{"num_key_value_heads": 4, "intermediate_size": 704, "vocab_size": 8192, "hidden_act": "swiglu", "norm_place": "pre", "parallel_block": false, "init_std_down": 0.0, "lr_mult_down": 2.0, "lr_head": 0.00958, "max_grad_norm": 2.0, "warmup_steps": 200, "decay_fraction": 0.716, "batch_tokens": 131072, "max_seq_len": 1024, "max_steps": 3518}
MLP neurons of a small language model. Each row is named by its layer, matrix (gate and up: input weights) and neuron, and shows model dimensions 0-127. Each number is 128 + 32 x the weight over its row's rms, rounded and kept within 0 to 255. Numbers have three digits each. A neuron's up and down rows have the sign that makes its largest values positive.
A block is one neuron, or neurons of one layer that tend to fire together. After each block is what it responds to, as a language model described it from the Wikipedia text at the highest values.

L8.gate34:107096128132124126118129104199124154159061172152132144109155147135131172172174088102141100187134134156120139107133070149094186140158176104153162128156095115103107132120108175080186095175094170107098135128085119112088176098119098089081153107103184154126144111105146148114113131120153141107130204148152136137119107068095106111095086163142136229100127109113165086165183118079125086154123
L8.up34:157121139130178126092082166168124163199097139129101142120125142115116200164162110138120119156107073161091191162075104190120136081154177100109152148146132135129121224117156198086166167149082140127159132143081157105081142133126024097131134186134173108118092159094103180132173146126102163105130152112138144125161113116170113146100138150142098171122095115168145034144136122082159181153130
L8.gate36:147151109135122106144118109091075119123130108116126137079140099136105148081108134105086105154156116149148141163068078146145076161067106108130142127096131139088139116143141195104189116143087129136131034152110143174172102115112142109085073150175146145202147109159101157109108129122132086091121133183112100145201121130079127075111104072092180143098190111140073128083115106127081122095135
L8.up36:095158112140157162179120115179089127166133092129132102136131049125107045113139098114119126111129141141149143086114167153118131145140143121110143112122151105122118100106204146091129139156122091169059098183109065150147064146116095191056127157190157107122070137113065110174082156125074083045066107088087095082143147106163137105120101172185150154072162112163118109154123082069103117125133
L8.gate101:158092129139131070122190080147139130122142101102090162156109161158189095184122167139098194143089135121104150081105105128112147149181154148109126148191134164109132105118147151029149182114124182113128147124145176095106104153145093131185183106085195118189112082149108118194166139101134128093144134137165173124126121119176106136090116152138103135128129135095118183130157098150084130096086
L8.up101:090165115127098095147121232115124103166083132141117113122116107132069114119140116158125121102097135086176107121111140039085122128168114110146107131120180139106175133107164180144111091132091131096135164093149200121154173100106123130164083112159118128119107131115143081122149137099083121139182124098124135124062105175119124107158130094158116113082139143120134127145126165135143156149114
L8.gate122:074124149115095131102162122161124127127141080128100113071127148150095114152186130091063146167155124136106135051094130104115140121128150139161102138077132082141095109172125148154160067143179128129110133146124142132129189136120162183064146105178162131180113169139121140142130098126053209138093110179125117167105100145163111083122096103160169116174088126122093118148088125152150134145086
L8.up122:122150110088155097143128138137161117125161123137130076164152181162182082087159139083136135124189087095112145152101114141103154131082132213088121160122102055153156108121177080167136142083066135122094192127168145065054121097118121144116096162114135127121151104178171147145137181146107068144138108180189203172126110169125074080124152122127146097068084094094119100132120122094046077125091
L8.gate428:133159132100102134017072147119122137106135109145150143090125140156062095146156159131141108121117078157122107091194096199110111125086132150093090091095149119144175152139156132149082169083088136054171082152150107102129163098165116124143045149087151102120138115102112151134121114113193089174138181128117144109125143115144107154139091128185110112194139135102173117175107122127118146131180
L8.up428:110168126145102151097104103098157122138154123158117063147127116110074113134130149164097107107142145151102089134154148148101198092113156127165097071149168162156123129147119104139119100113051101093162151120218118223172143119116205128154063124172112158107115051131088128119093089108109146122149166116082154123149135166120090096122144122140090121141062123151083110159151118085082123101162
L8.gate452:156143180129175184164140144102129087119163160116102079112093081142056122112133129124119108162135100062107136093133086132120132139145186102120170082094158116129097158158139128142137125117119063076115108186170116073120073162120136151140088124056193156131153066160076176140112207208136054089102107082121131207166138107134058184152085128184115139123118110140102096112130174047152097115163
L8.up452:128100142184109127091091133127159137102132081130113118136136161189143151121138083120156169069109176068154109099148168077136117148086164162112147150219153117110159111092165145070134147169085079133200159114153126147115128082099143160104131092189161090120180133164143154106174142143141038173140104155104152143159151095108188064112107178142089138119122144173118123176060079203065108136109
L8.gate654:139110122163150136138060134091068124137094132173209119115054167137170123145164160117147145157136109115137177080144103146118137173143199145099150098099071117132189156139153165105121082147126138170171135098125146109079129102145155132083144111106137097129154145100083202175154098101094116118113133138139155134146100179113124098152149116108133100116114092169117152180151150113144127086092
L8.up654:115162152153113157123135158144102126150136130124150149145075112141244127120140087137183108121106097139148128102105091106120150192172127175160142113183143194129146170149163125095144066144168142153187095126095125160118132156123112118147177086115171113141132137118094131173124130156046070112120143140128116109146079093100059119082104117150177144081118120130162072214155113069114130123071
L8.gate698:089082135150117149137148156108112154091136145155206048155111111142106119160099121117114119080124152179150143087148155161126142177137128117082168142142161063194093183166168144090138098154084069158104103086159108102090145116135075135091159089166142093115141151127167144142134140160102132127171168131114135167183136053183110163141140134126174146142113166115164071183151151097036137157113
L8.up698:101107147139059115144159156177075103183122061101108155136095107102084156141054099149130143137142115116201227076174126088100129152178081166123148113113147105145122161205116112158160119104118179159156195076107162119124138111095165163149118120122175139110096146156102117206136190095061143155095101134106121131120157069181058124128156123128155128122136175131074134163066133100108165139129
Responds to: Split-verb inflection endings. Inflectional endings such as -s, -ed, -ing that finish a verb split into pieces, usually right before its object, as in confront-s, enable-d, protect-ing.

L6.gate40:128063130119201091148140146122180093111088192123112153091176114114091131113157113132218150117145145130129153146141070029199014121160135137093096129170056141124163130056185137164142138120090096170128138090112121110207098103143083119108131156078155160126116173138150125175125071117136138111115168134135142064157097118140120141139140153081135110147151168134143109129145185163152162182085
L6.up40:128167167107103115160088108075139136210150162103106145091131137171098137118138097130160096083131111106124108149120094122122146115154188100111125113117095182128132153125126177202131155123130118110136169178088143107129126147120100160172107124185160125103096138091144188165122065122102197144124082100215162084153093118130103118138089141161109117145181123127184158143132110120223125177159
L6.gate170:106152103072191119155114118151118107159110148105189102089151126091142147147135153099096115151088082092120121050146148074116100142178100189142064088110197162140167113109131100119139142147174133152129146140110121104079116156123109175088118085095081101128122196106089190083088069127092175145149049094220180114174109160125068088140111202113111101114143148104164125079102096097174059157135
L6.up170:063097145112131149112114095051122101154137126116111096146185092139132136157076079073127104133139175106104087205116107165108089075213146113149055176197128155118129146099139119067140094105146124120056137153114136130191094125150104147095062110109100127131117091132150155141096076125125137122138115130115157158136182134166124102106148108198102130118124158085137137102173122094208126109206
L6.gate318:148101114130120096160142113118107110162131149158128139084171143147146113075146057125164120095149131163124112145165094125101110085133057061130147175184134172168090129062136134161129181103164146117156156154140093147113139148088108098150068112119179175142084148049132157116118153150077100110147108117185160130043212131120131122113110169123159120083136179099119111116098128113151125134143
L6.up318:106114133189165050164119157166120129112077148099108077167215160117124107140162103121098081124107123151151151173158107140124123095122197116127186122189170157123135124097151097077145146116131136182122163109144088089204110138132098153104092133103111097135092151095108070159117104123176138140150120196125088153098093136200114151160109145127106089131181075085116132077088110099224105093121
L6.gate339:128092152154096081178094152083126053130122122166109107107102192129134140108156109153131149167144143098100127170118084188106171136173106159133114122113128148094082121198147126091113081120121149167092126117115135160122150131139110044155148074148136120139245086101109148096157118146103154069166179104134127158136210137138114087139134123118098112103054187075130120161156143097094120079115
L6.up339:130089086112127112070137115151142109074192138117166150097156083141115152056099095070122124140082195202113105118122139166172116135123121161134143103104151137144172132158109112072151134135149105176126080215173165135130173153131075153083071195103123104101127091061075081087135108134132117146146133157100157112132114112166108112093146118169132125125065140112070091183158094069100167138164
L6.gate347:125107136122154101116103135139045137116108144171095154098120180157162093176129106090135105094186104119124140113172135099092144137119088135094168120090094120190056131167183095131119081140091101167106120117178142076076117157181185122186099110131075118127151109071140146095138152112109161138180147176063150089122108000093156166145150062124130122136161160166167167102166113113122152120160
L6.up347:148168176122165147166121134062127099139121121123135119203160142142123145154162109128076134119157189135140144180130090100174166093125112137172132129127134097133126135150124179127146096143086059085108142126168142139107144105107069120149120191199156165080140194110165162128173135133126178111141158145076104099135158132108117153165112077170106074117158129133090127128081062131168175099182
L6.gate401:154052099107102077085132132125142139135090180137101131093175133135098109147150114124123128172106086074102151137129105134131191176139133107135130126101157115128086178061126152168141150142122158102108111135201125158144084153121184169086147139181122151102102142128086192117112199079139157079116132143141165137126201078077111136163128141169091129163147096114149188147119142080129166165100
L6.up401:086113174136169108088091118057133134122096154181111169130135145141202164135124142092093136143127137186119109097105127105136093094127080135152176138166118081141163115075096133099196122111121116189115089152105076115128173139152115098159144084142092144113190101146051126170145140153101120117139115131122134068133078164035122173131143098115097132163096142127109198122125101114197132122106
L6.gate435:112152125172126098193116133141139160097137122065135096133113157137180089098116052110111088122136073124066078098167089117130099106103106173119208145110100169138065081132110091119115121121157143111157095185136134090123157153186130118187141149134136104151212108147085144078094167189087075158132152227172143144135149124156119132092133130104131080091094116086154102119096123130080129105102
L6.up435:135145097143139102132139094098108086092098096197092116114156139165159089092214162112144088117148151149120140071111125103126092047173112137134161146128172137081176134129144083132137127148082153115105098105107142102145122192159071138187158139156182165126132094028073163147136140084135116111185132092163174069124166089086149137108111174185085152134095103158149072116137100137103155111133
L6.gate538:122107131104131079183086136124125152118135137099061094111136099115106138182148140135060115159118080097109105102122069102126084121179164115116027117102109131190116111061077124172140116088075205105143165080117133096088150140122117092068084109118103139077151208100175117137133094123135139156140110121201110145132135145161143069207136103167145160129160112142106107138087091128140092145109
L6.up538:166107167152154087117100134109158093173168123129098142089087182119103159135066094166084131158126129089142128167124168129135111108130192114130107119142079158117153145055124164146117145115118122136079115136188130191101118115107126126160144153182119149116147160185147136141135077151142197162098227148179155137096177070175085097180112098176121097123159151102188092086126173065187118175131
Responds to: Temporal sequence and perfect aspect. Words that place an event in time relative to another, such as since after has/have, After or During opening a sentence, and perfect auxiliaries like has been or had.

L2.gate266:146175098174103107140074140169148130150167067153114066123164149199178150190224116157130161126111116147108156168145107092057155123149077091139145080114128109161128136145111144091133114078155080121195134117046159066121153158131204181142139144141126145060119118163076193086180077099126115111045049137167141168106129136123145140159146096124114150088164085087155138128154141178159101096122
L2.up266:137142112156108129168138120142135147163133000195164154094149126128196132131172117132126166133156069165072109170168068139088123150178154160107113093137121085136101158123123144109132072109157058116159100154069176055124114134136207140134120147123126198093123095137079162089167107115124101133078134170089153160071137122089141117119154143118147124118184146110106127152122172131161145152090
Responds to: Split-word past-tense endings. Final word pieces that complete a verb split across tokens, mostly -ed/-ted/-ated endings (emer-ged, transmit-ted, demolis-hed), plus some other word or name completions (coast-al, gra-pe, New Guinea).

L2.gate474:130127168138150142119123053155097121117100113096129114125106092129131185145117141127118121137125150133142129094115090145112151132164090139088191135111129163194106129103140118096145161161129189168122166103074127185099121119163061136143061115171139068139101106152135111141101122018101099149103120162118052097098159158155144091125166137095138189145159108127099116146085124120195130167112
L2.up474:145142095123122166096105096104148106105160122200086060121142121071116175120156145107137101126201137164093188072167106117138153160125131142185136117124106115172140144112109152094067132145114141116175104087109093098112164127101141213075149103154140091127070167142140096177122188083117072132154132159106145099102093120184153128140120097166153177122070148114120145201147180157077133127150
Responds to: Heading closing markers. Closing = signs after section or page titles in wiki markup (== History =, === Turtles =), plus some table pipes and colons.

L2.gate343:133116156112121131103080100097130109146130109108110175128121097106087121137123124150123117141192098137037131148091125117151144075133158127089129100098097084203116100180095099095157118092119135145078208167111165163123085112103112118136155154083168118123188097162106112185114146159153109125089071078095137153110126149133188054128106184198123127149081166127143169168166112142080147161127
L2.up343:145102183140127100119084111135106093149159119113071167137114118086128106151127091129130151121159107155014145121123101123125138061162126123123119109101103098188144089178100124117141145094093144167117211167098160141133077123117115124124148102055145111136188109164105093159150139169167147141135095102106152176104131140115211101159121151210108138172125108139117172148157088107083163165110
Responds to: Clause-opening subordinators. Subordinating conjunctions and connectives that start a clause, often sentence-initial, such as where, when, since, after, as, until, therefore, here; also weakly fires on name pieces like Letterman and Byrne.

L6.gate23:110172129161118101188200139103172094109160073152203165089184105120105156176120092121110143089098120133182068088174168129175174146181119135114158051099132122168083126114175132098167116117078104155164141102127116143161141119141129100098072090120117160091087130126105100101139145131096111164147174128124093105163108173132107196174127153180120117096141153147166171157086120147142143155122
L6.up23:136171099092113097050179123127120132105159086094181104094147127191098154105163170171162113134113064160126140078138210126188180139087059132133056167112157181109109144106109153112114115154158139140091173086130163155148139102089120122103125146165142102052107138157123113157131146092096141175138095163118143149127175085052075118144139196149139103114139121132094129139129155130133144134162
L6.gate159:117077139107122179106083099111133131123121066122096167122131098188150057128169091103121199086113140120093143146185110075101043130147151108137112153072134121164159125141168165086108180138160131116164088161151151148114182097117123091122138126181138112108167130138155070141156174159128092136097121139080171109190118138152128125155117068120132154104127074157177113132084110145122081149110
L6.up159:179124145150107152083135123042119132127086083126106195166143114122100083114152157140120107200141141137103177101177101120079121129122128120106120119106150092184164127083091200133145115116117103130152097124150129156128133100081112074133076148176152168115120089093172128157054167179172091108095108141159116134139135137161089099156151078054102154132136059140105138139180123149181123112127
L6.gate231:092113075182123128110092106125081108121144099099080108125160098142130096128145133067156145125140169080149125115131120155112133123173195205109099122122150163134103081168204182051110117120091130170123185106139163123106094070108116087112123169135144085135020067079145083125116129111111116149119134181048131128142122149114183084133099159154166162068134144110127116081097076147173145083120
L6.up231:129130141110151119136097104097097113158155146057141116153110125099157122126182101144126134141102088180189155125142148083095104152110183198175147129163091059164147154178123127106131098128133138133166184153143108136200147125108103082072123163145087123110114135217098096077092151166105127117074115133010084085184141121116193183142072141136134100132116169140090174074165169178122207157138
L6.gate238:090135092116167142138179139162159069129136122109178153106142105135073181130146157092098134097112095047096126107164069152143099107163149128083158068111146128212144117157132171154132111179125114171142087130124143079133161099060207140112124111065116109128124095128085124099153194190204093130170145115211122121129159162075125087131152156118104132103159139127118110053130123057174116111124
L6.up238:145154155134138096143175099153158098136114094164159187131119111160173113152158124116162109115159111201097087200118120173129040107061120079180168148133119108077114187138201093115102149094130152130122112089116177180096123105146104107135133149087165085131182087120121107124185130135109075128172128075083117155169200140203090131171124140125147107105122137132141103116157122151069082138153
L6.gate249:141119157133126096101178112120173144091129086117109101132116166098085210151101065128065169121143129086109108122088078197147127125141117100146105102126125151104094134139098135083157205109128100187159093092102145172132149146144099112122124134072101154135118155031059150136139139106131108155134136113186084106173138145099108084137162156111159124108106156112148172160141111129074109102154
L6.up249:132112165112137131104144106092109121169163078123125182127125133134127150125099071114076179080126146183136128106124074115125121177067207120085122086156130147102083166080162102144161101119086153168129111093156155141119146147088124123125124124151176078180107116111123106108114146188125196114161153106190092101163147109146087147166145140117132110091152113147059174152185138096091134078143
L6.gate484:147095037139160119156123109127091111136179097097173138155161044111176115129148139147130103102143106195110148105131073130177058114183178112102144152095124127059169106125180148144144141107115072116127103196195115153129169073106105151076103102121126160105108144075089123117161133150152132168135134134149197113138173110079116121092115114195109153136128133132069145192152091152052216173152
L6.up484:073097123127171136125154112097128127159059138122108160150093143172165132103080094176193146076152094151125159093154145138188119140124102058092113151158131077160156139136141131169090075159186161101178098191124158159088154060123153132114155100131065130136116082114154079183098109167162177101167170118128152164127234136138107121107171139092107195138067109087120156153198102116082107135095
L6.gate629:152086131134116139101177136126138115161054140150132190142116156111039106151114176100107112122129133146166127123112160136155132082098153107116029060114124114094155149088144129105182109136188062091165089136125133151128175078138080098096141135119142107130115074129150084114113130134129153082114077114070121190160217153051122146166082125125118146163109128157137123118134103121153133131115
L6.up629:130140109113119121087174090128101103184121069106105202082169122108120127165114175114101124110109160112161182121085092186124072089082160148092070147141139137151113177047136120144152112133185165147110135110147149169168118145078111106178116079070151113138105134160081096185126135138139120076145158119085115130093205120093179124158115145119084121151101137150137131144106126158177199119162
L6.gate687:182102139073131128078119160089142144112080080094108155085178135146055140123101148067129141130115132136058093117150126129128139081124110175123162066138121125096156123162122158103173100152122116226147112136114175101138131161170139121117214098065132108068064134119168117111133131095097130125092156125157078090154168116162168142140121165115204125110138180139117188147160117120180155102148
L6.up687:115078144163117100120098091098147111181164134129141130181167152182126142137173082121111164106171106081078111113149163129136174123100117142118107104095122102099102130195152111165150111136039142091115083137066133096111150095116116135143140108161105165126141180122127189099172108081134081128136143108127108103170182172130167133147119126122125118131071194171128164035117151125101135105177
Responds to: Of after nouns. The preposition of (sometimes for) after a head noun, strongest in institution names like School of, Museum of, Institute for.

L8.gate58:117165149157121076151097130179118139102118094129128108089108071136109116120138053091166094171222125135128111125150089125106095126111081137147140102075091093182108156193109104178142111137139140127156132116093111154176136093075121099109113079129107062121115131162128157108168150128129142149148069115116135142099164144126090109135155102122129071131141158140124169129134112131139071131194
L8.up58:127091111097082145112159105098152056123108127121163159116189168138164101089109079089110076135138147137075130140138150182094084085116115104189182175118105062125096130140098124064084075058122074080136092159174179160150142081183141096143106157103109155155152129140151116140147152150114119104121120153141090128096115146076110132126094129126082185075125124089121069145089154065109104134117
L8.gate59:165179112098119078112117120165046098096132131129167118092138139087135141169130115160157113150138111140141128062131129142122062096137180110134116108132094142130112171089056135141106103194139094175159121127193105125128139134106147156105129110170163157126116127135167107173139176104172105162163118100061082123161122098081152112114141139144151136155169122170206186148114133104098106159128
L8.up59:125133152163148121161100090154092144082177115078156147140153089071130146111162112115131134141155162175092142070142167124069082093172149061156170118081144090155154175131164136067088087138170093156099186171069131148162119096144114149193094140133125154098127117128220112173134150127142123131114090091110084085126124134091190175096109120201182172197174133139122095159149145147136086124103
L8.gate141:116164098146160100084135163196131125086148140095147145116071162098111110205132114090162118132122114114130124112092147103172133129079074150140148185160170162131127113146099089107173165112168120135092153111162158123098116131140116181135162082126137105146084106145107084132097090130162066193119074114090065134164128138104179093097182136066144145154203118176153119116141134121139030153158
L8.up141:108153173108131029134126182146113087116110141129115156054108169105136151120136102103130091108134067157151134119099123047071065142157103079112138135052150096108129146179096105162136124131105126161078132072182093114088120114119151144116141162104110129126155173157137108132072161165154109099142144121114073145174159166048155076138139107134206167132152142094204094148156113122120162163120
L8.gate147:134196122144160128086149117178150119140143048129124144107149113135092140160124133094081082142059165177207124163163102140133135203158126139116162097046085085165113143123081079102088095147103112170127126123122137105141155083150146064163165089081095104108123107138111126137139152092111091107098092117135086082104148082120146151113092115105153073180131146174146148141072122119116125114128
L8.up147:132101118128099070164176153140136081151148134133153093108075061144165122113094125094152131097118161130114104155149124106112152111142070084130116100087167122191108134066134024125076099191163150154136137117098152140138134132077174129125117109161083128131088139143140098162137159122113070127137102134175153170128084097058195145184116108128100190137174087100179145121095119132146163112159
L8.gate361:170119109118088156102112117163092065100137103190128141143106104132121158155072128103094096190152137157156160102087139125115124087154096099066090137113200170115091139114153084106193124110140142098104050189100170166157099150116132140138123112148122179119099118152143118137099123128122187107109129075110121187149124141133167209163146122149157127147120149046159134119156103143026141145110
L8.up361:160148049071150164104101124101095101111113120135163118072103093140078115134106164160129143168164160117114139160103137136111105157132117169135066143165198126115094113147099065119155073133148115163097115118086177144162151123142150161124115127151093134085110084131094107129127124110134116136147106060110087157109158170160117139189095113063132132115112149079121136133127083142121119219128
L8.gate518:160142173112139140129133176138148098116159121153207161077166165110079063121188167108085121110135125124140155078111191154106066142110150125121134168110133114114111098111141155101116086153107071101159103148192162108151093061133058103121149110134111085094125108139157123113088170111132070144107125119166136191127144146121091122161114134159181127091153068107194221132087133102086099105101
L8.up518:139115144130106066161129150143189127122179108090132168096105136109139156079197188129126085121163120088140163093158134137100039094066066096114138141088157130118146116157154130088099130130123126108116156080165134148125082097168150133086131116154138116144074134077137211120100102139148081045156091133119142076120102172140146086161137160171149128115136170142180109133151112129110137090063
L8.gate526:089112152135147145082175141132172110203101100130154089171146105112120144109108100064133132105123185168151101114148132147147111106089179076125115075146154168135134131071152123159092183121159088094136142089157128131118156112168125078127086144083158130146098125125169189139154136139122074136144152124103179131164181128139098116144118201183155085104138145117142196178133091139140117154137
L8.up526:106143149132101083140131103125133157144068118099133140117239106148086115140121105164068094121155170099057147140073121143165181160113144134123110104119158192191180175118132108118137142111150143128165144083132105114139170123153128097145115084146138104119114082125134083183190107122135108084094147118125186058156134139062156045193124102096138127157129158120197122234078093150125121118112
L8.gate537:092124143115189135075134156174104052116192132158130097114066146071116127138094094143110129174129141147105140142188126157153103126121073094169118156090125133180148114077131141138136140166099137064091161084080142130125099110116096127130161121112116155206124142080068103169101109126166127088134190091112136176193148119154100130130102091183132114149237114151177138135134126152099047099176
L8.up537:086097132124162100121184159162111033149141179192191086145102117132133082146149110130115113150129151157142151092144130108118051130136106055127149124120205169116117079183141100139126121156162131145192063146172131111162097146087171196106149110101139111169127146129116093147067070140142087131181146172104108182106111143096123088161111110102125149147121203218154131096114084138139110133092
Responds to: Nationality adjective endings. Final word-piece completing nationality or demonym adjectives such as Ugan-dan, Ivoria-n, Filip-ino, especially in "is a … footballer" bios. Weaker cases are other word endings and "of" in institution names.

L8.gate90:071162156162092117152137154081124110110143102111074200102149120136167080166151092144180111126115104195129122115081103183129129143115119162099197069160112066134177129171160187145177161185109147133087091129112137163188164153110076104071114074133094128144114172074089098066136091136126120100153116155160152120167143177168158099142185144157069175143107156130108106098171138100121165089119
L8.up90:070166195121099136103159152140093135125125118097043190109120124091140102151108089081114157123210149101166147149124022120193153178163142145144124136112138137172059120158155130153169166137131128090074121182130140135101117167080104119129106141114148078124185114163142119113155142054133191167158080143196153153124130126071134128112168125110109106137084178178103134132161088159115140119100
L8.gate203:128095152106163087092124104092159157120201148128067133129100095143104131113137160171171124139171124104134130147133129165125139129073154115149060124170165125146173080076042134110105085112145100039082110120141138130122137100142151116141141154099131178101097117072139104068089143136061102133090128145145161109129143182136139112094105127159132088125097148175100133065157127167136103074069
L8.up203:158173145135134123095173072128147145104080153153185127149214174118144066086086095085138125156146087153115099132090114142130095106106103131143100112109092064178117148087159175106217134134116172157145124135153117123075116094132086088103140140130079097121107101130074127169214095134087100131092070130143116157197137090142085049102138148161102119125157132107100166107147154108138118123170
L8.gate240:103082123140193152158162108124104117177152151153119122121125042093101135125088099089148134123096138161139131114146107150144060148131110124211096114129107196173123147101142090087098221099141122138122145161149134110192120143141090124100086136140089123173137078145072162122135101124108117169119115170132131124180106139074149212088155102144137122115185110147133086166144197114075146127136
L8.up240:137108122131154099161082101145126122145154153165176115090102128134175168097087125065144114131131141157131109157096111152096092157089115140136143096108149098100090117178189117147122132131147117147080157139126151159129135140109063163120156150172111160130132111158182103100125101108109096154083144153108116077170155097124081159194126134103109157215118099103112064104118122115065088211135
L8.gate268:102159144100084124134144172081169039092086149153150152070155090157095176086166133102101145134187144159157155165170043150120162115147082144136187102088081106094097091177141108132062057168106104107158176135117137095103107087154069145142192153183130101086118105123119134098137095130115171083155102176125093100170116161173154120134143070152112163122141140160130154106119114089120077118168
L8.up268:076055146127131105133083132117154115120084093077116167185148065090126136131133117154153162131116084177127130047120167156065097135107130141134137139142121131143152127182123143070124082134136087105103128157154164107149138094191149178176144174117151118069063117109095107146126184122196132087129135135167128162154140112065123116154182139139103075167127135116137116160145120120148098128054
L8.gate356:151078096154106150123126090080139166194083139174099104124112171166089160146156138077153112100123047145157147078175077207144084093060173094144184078129156176188145146127060167079134145146148120100120084114162107151142115111132071120115139105114109106162153107065122169172126148149096180110179163123199107073139116130107130063115148155109213173120209153163164138146124169136125141144140
L8.up356:107148110124171139171070149104121141093154175134082173094138122077094148116156141154121088111204125100115095102167115140103168145089138135056175101117096114111137092097153122120164172114196138122115138121127130141134098128143123090091115107105141144131128059104104152156216175196124179102115107169135195075105151058129125154116153110112140122112108167163142135087153160091091098168160
L8.gate513:055183133151158164095129179106142117159130125106118133108168176105162129123127101136100142144045172170128170108157157114160099125122089086114194112177180109179132101154161149120156166165117154156144157104118156107167134134171086108175175122146149125087094085094096121128152199163109106149144125158067081124164100101129137134105165093159101121140149124145085117147100141100122106131099
L8.up513:165167178148190140128128082085135097153154151143100173123061106150066130135085156126116089153099156092147112074132135079121158149148131155110131182083121125106137094174110139147084131091170134085094137093149179104114134098151144133149162084070192163086095134135127110137210132102116153145125113146180130118135127175116159116183127134154112181109133128119139124137128120096148166059203
L8.gate632:072118135151115112138178088127121171118134146094106165106086165066116143141082220112146075112139135125114130136130140102125142106177138160157114135125196097149174108087115156111118151115099113101124146165216121145150128085109090145103177124137095121140130101113202060069117097098088119112109107082106138155212209130136137148105107145117157182103151202111141184132123116098015128129125
L8.up632:105090198105155087142158210134127136110093126087089115142118155147218103150098126096164048123143092104140132100162089174099114125121103152127142091113134085163161116016184050124124124099144112111135107139138075130171111096110083127103142097140116096126185130129126146106106078094160100128115134128118120116172174121188061163133137139176155085143109101174114140154091106109116101143162
L8.gate677:111069120111176155053153176087125152111115134136085109156125108117041105154050129100034161152128112115109091125143098118142097129138160149114164142138113108106126111132156152146128131198137115136067096168127129068114153144182102082139108192073058123109118101063083143092123087128125161110183124161120147110153115180167103093104130143136137121213147179172078158086152077122131100140178
L8.up677:111141069173173119129107149095075142146110112130166151120144099122104114103097136122092139114081176103142189137102115051137181107134167125130116082166127100115096135095129131125182112147127128149097151110145154101105094083163117116132146166137126132067185110154056128142149152149092202112109109125077098152150161104154133065099151125149045142196169098044168149090145114113104136116087
Responds to: Temporal clause connectives. Words that open a time-sequence phrase, mostly sentence-initial in biographies and histories: After, before, when, while, "end of", "prior to".

L6.gate148:099120057097068110158139160097122093159123157154159148154136100128158153179108104162050082116149121065097117149120156084105116167129145087063124142148175182143150085146138113118106109080120180133084122123095125154192189151141125138132143104127202122131098174112144181148116180090089132112119142127174152084146143156093120130163094172128132168108096155168090115137095140091096130133102
L6.up148:059227158152154119137124179171118098071131118107159144089124119159075133131155141124157095082161086122151044127139171121147087116095101133112189120129133099067103087112096100141096042141169111135187120174184165128103158168185096165189147122150141136150133150142165073086138117129131081094223102092122112090130171130181142086117134218162153170149069140130051126121148141182141148132153
L6.gate289:157141139162160157141130171174172137101133138178151096094155169095093095161111076128116137143166095148084078080103158114135122110176145161106118060144108119124132072161081145143152161130096123130121129132090149119099128124115108149131192096122135120116139145102105184168116088160187087092163156099166180102103130130133127123134145140149124123113115128163118144124110122153179127139141
L6.up289:097148121083154097156169110136116131202172148159082103140220138156113128102117057121154128167139171180129132074065145142115107164129128111113139215168122147201086141103146121103106074135102147135090091090149174136085138117174112187086101141146196113160107088122138111148130092162095105122146163173095149135104070108180124186164062091105089170128110110172159101081146080106167152161142
L6.gate572:099152110147140135071128142112149133085136158163163119088139132130163114155117119182149110088118155169129120181109193134217120157117200141162170137153156122136159147087147137099136163192152140110088118133154090156102181164100113129127163126192195125200096167144117112160116144094090115148212137176147164121124163091153126088142096185113110111134092168090158063171128113128104098133116
L6.up572:103096107087140122135125110169165144125119121159206104131130099141149153075160096133067140119071132223089079144106142165076133125127098149164208154078108152088123156130165192114130129114118134118089089089194121117115144131129140107102148126144161083165123060082130195180160185093106132093161112161153109187118117112185112143101129169126116138142156140160188074154098160035163129099050
L6.gate591:114099138110132169131125172128168063111150179100096111037152161139147122075167155135086136158151184085037092157131214067111060131154190104168097154169119070146058134104126199086137101146171166116107124144151180130125096140098160139123123118135111106135100112144175135144120124124090163115122093138048128174123086063084184084138118114145139115151148158109172139155108136158140190077123
L6.up591:082218125185141152107121134117089118138091112071176170172128096094112117196143066102119087168105096057178152127134140161091132099120158159099191176117171118128093171143140106087145124108117062162125096116120127118135109202193055140131179130072112148086100047161102128084065132079088078105105141133118140070082138150075116118153129161061086075158135114152125099181104131091167133142122
L6.gate638:159157095115119141120160144078117092127155135160169118195112077066136083150091138147143111088146061096200144054109119156095119097113149172159126113048149152087121164155146133159142105097130079105110127191113119182140173144156146116122144105119150091064201126145111073148152125148168101081113157110132166157127068132117112097117123186128153131101067163146135095094176183080153144093127
L6.up638:111148057168141096138092119143103105096112148119143134096138134162148133111201135153125103118158084111119077111120112156190173170104078072101150094140139144118164122162139169100129068095068129117109080126103156108111190118114161110220117105199137160097170126117140105111153174138132118157072117140127133112104037147103211134140125101119179103158103136126109130132108109108025093085074
L6.gate656:140139124120154122159198139122070153153142134164076145130087140170115146068129136124145138083140164066128110172177086146155123107137132118250136165145142176141090170135147102152173148109153117136102072139178130129139207132167084099094130108094130127146156157150172137092171091140150152132143163134161100102106158148079095104195137106149082098081160108145149180142134122102064138115079
L6.up656:159154175148140098104113149142110122143098158117126099132079205151135080175155093094148095121150171149132138153170104092164111124144135106106174123079129119104145132147076180135160131202122143127113078160128146125188132180200102150101187160129140110122175164186149111168140114112115140163129162148173151106145108129141151154154070160167100104127120133151094127114168110099116120086112
L6.gate664:175128163151081177118134128124062122135137168142161169126127153140161145104111174130146074106118170105150110069150121135106042143164148152119128121127128100135076102071167098101085175128155182130099178175114101121158107171147114063132141124109165097127109146163136125100095153111145124128139090086177170143199173135106104178124126146129131112120097133185188114123123114096160132104189
L6.up664:127130116114095122070137179134159183078130159155151106177102172144142134137167174160117125132101147104093082081076176086214097099146197095101032108132149088142086110125208119146134095114203161141126086096117100165208111130141130091136099168109121034119131104139052133112140168133091133123116120108176150121137123158103107174073109131135117163122126103091139171156127141112125067093132
L6.gate681:108086119111197150133088147122109154108138098145123138180151147140096143124016122156101104112088088122121095105119089108126127150098120101193181077134153080154155103139155125129152116119080133186095137123141121117135162182138163169087180059089131099145060133145130084152141154158144130144097100080209091163156101167154102136107131109163078096142137078178076142143167186086126113088183
L6.up681:116132156109141088126109162090185113087153109143136183129148109131174130095125100157135148153115112128056196137080128133120158135162078168129113139116121132113093155137060192120150133163126108079075166101095175027125138122094139154090111085107113089099133140125176118103127096114143120108139145122181155132152133089134152092120141133165140199128167071100145110122149128019137124130121
Responds to: Past-tense verb endings. Past-tense or participle suffix pieces closing a split verb in narrative prose, such as emer-ged, redesign-ated, name-d, regard-ed; also some -ing endings.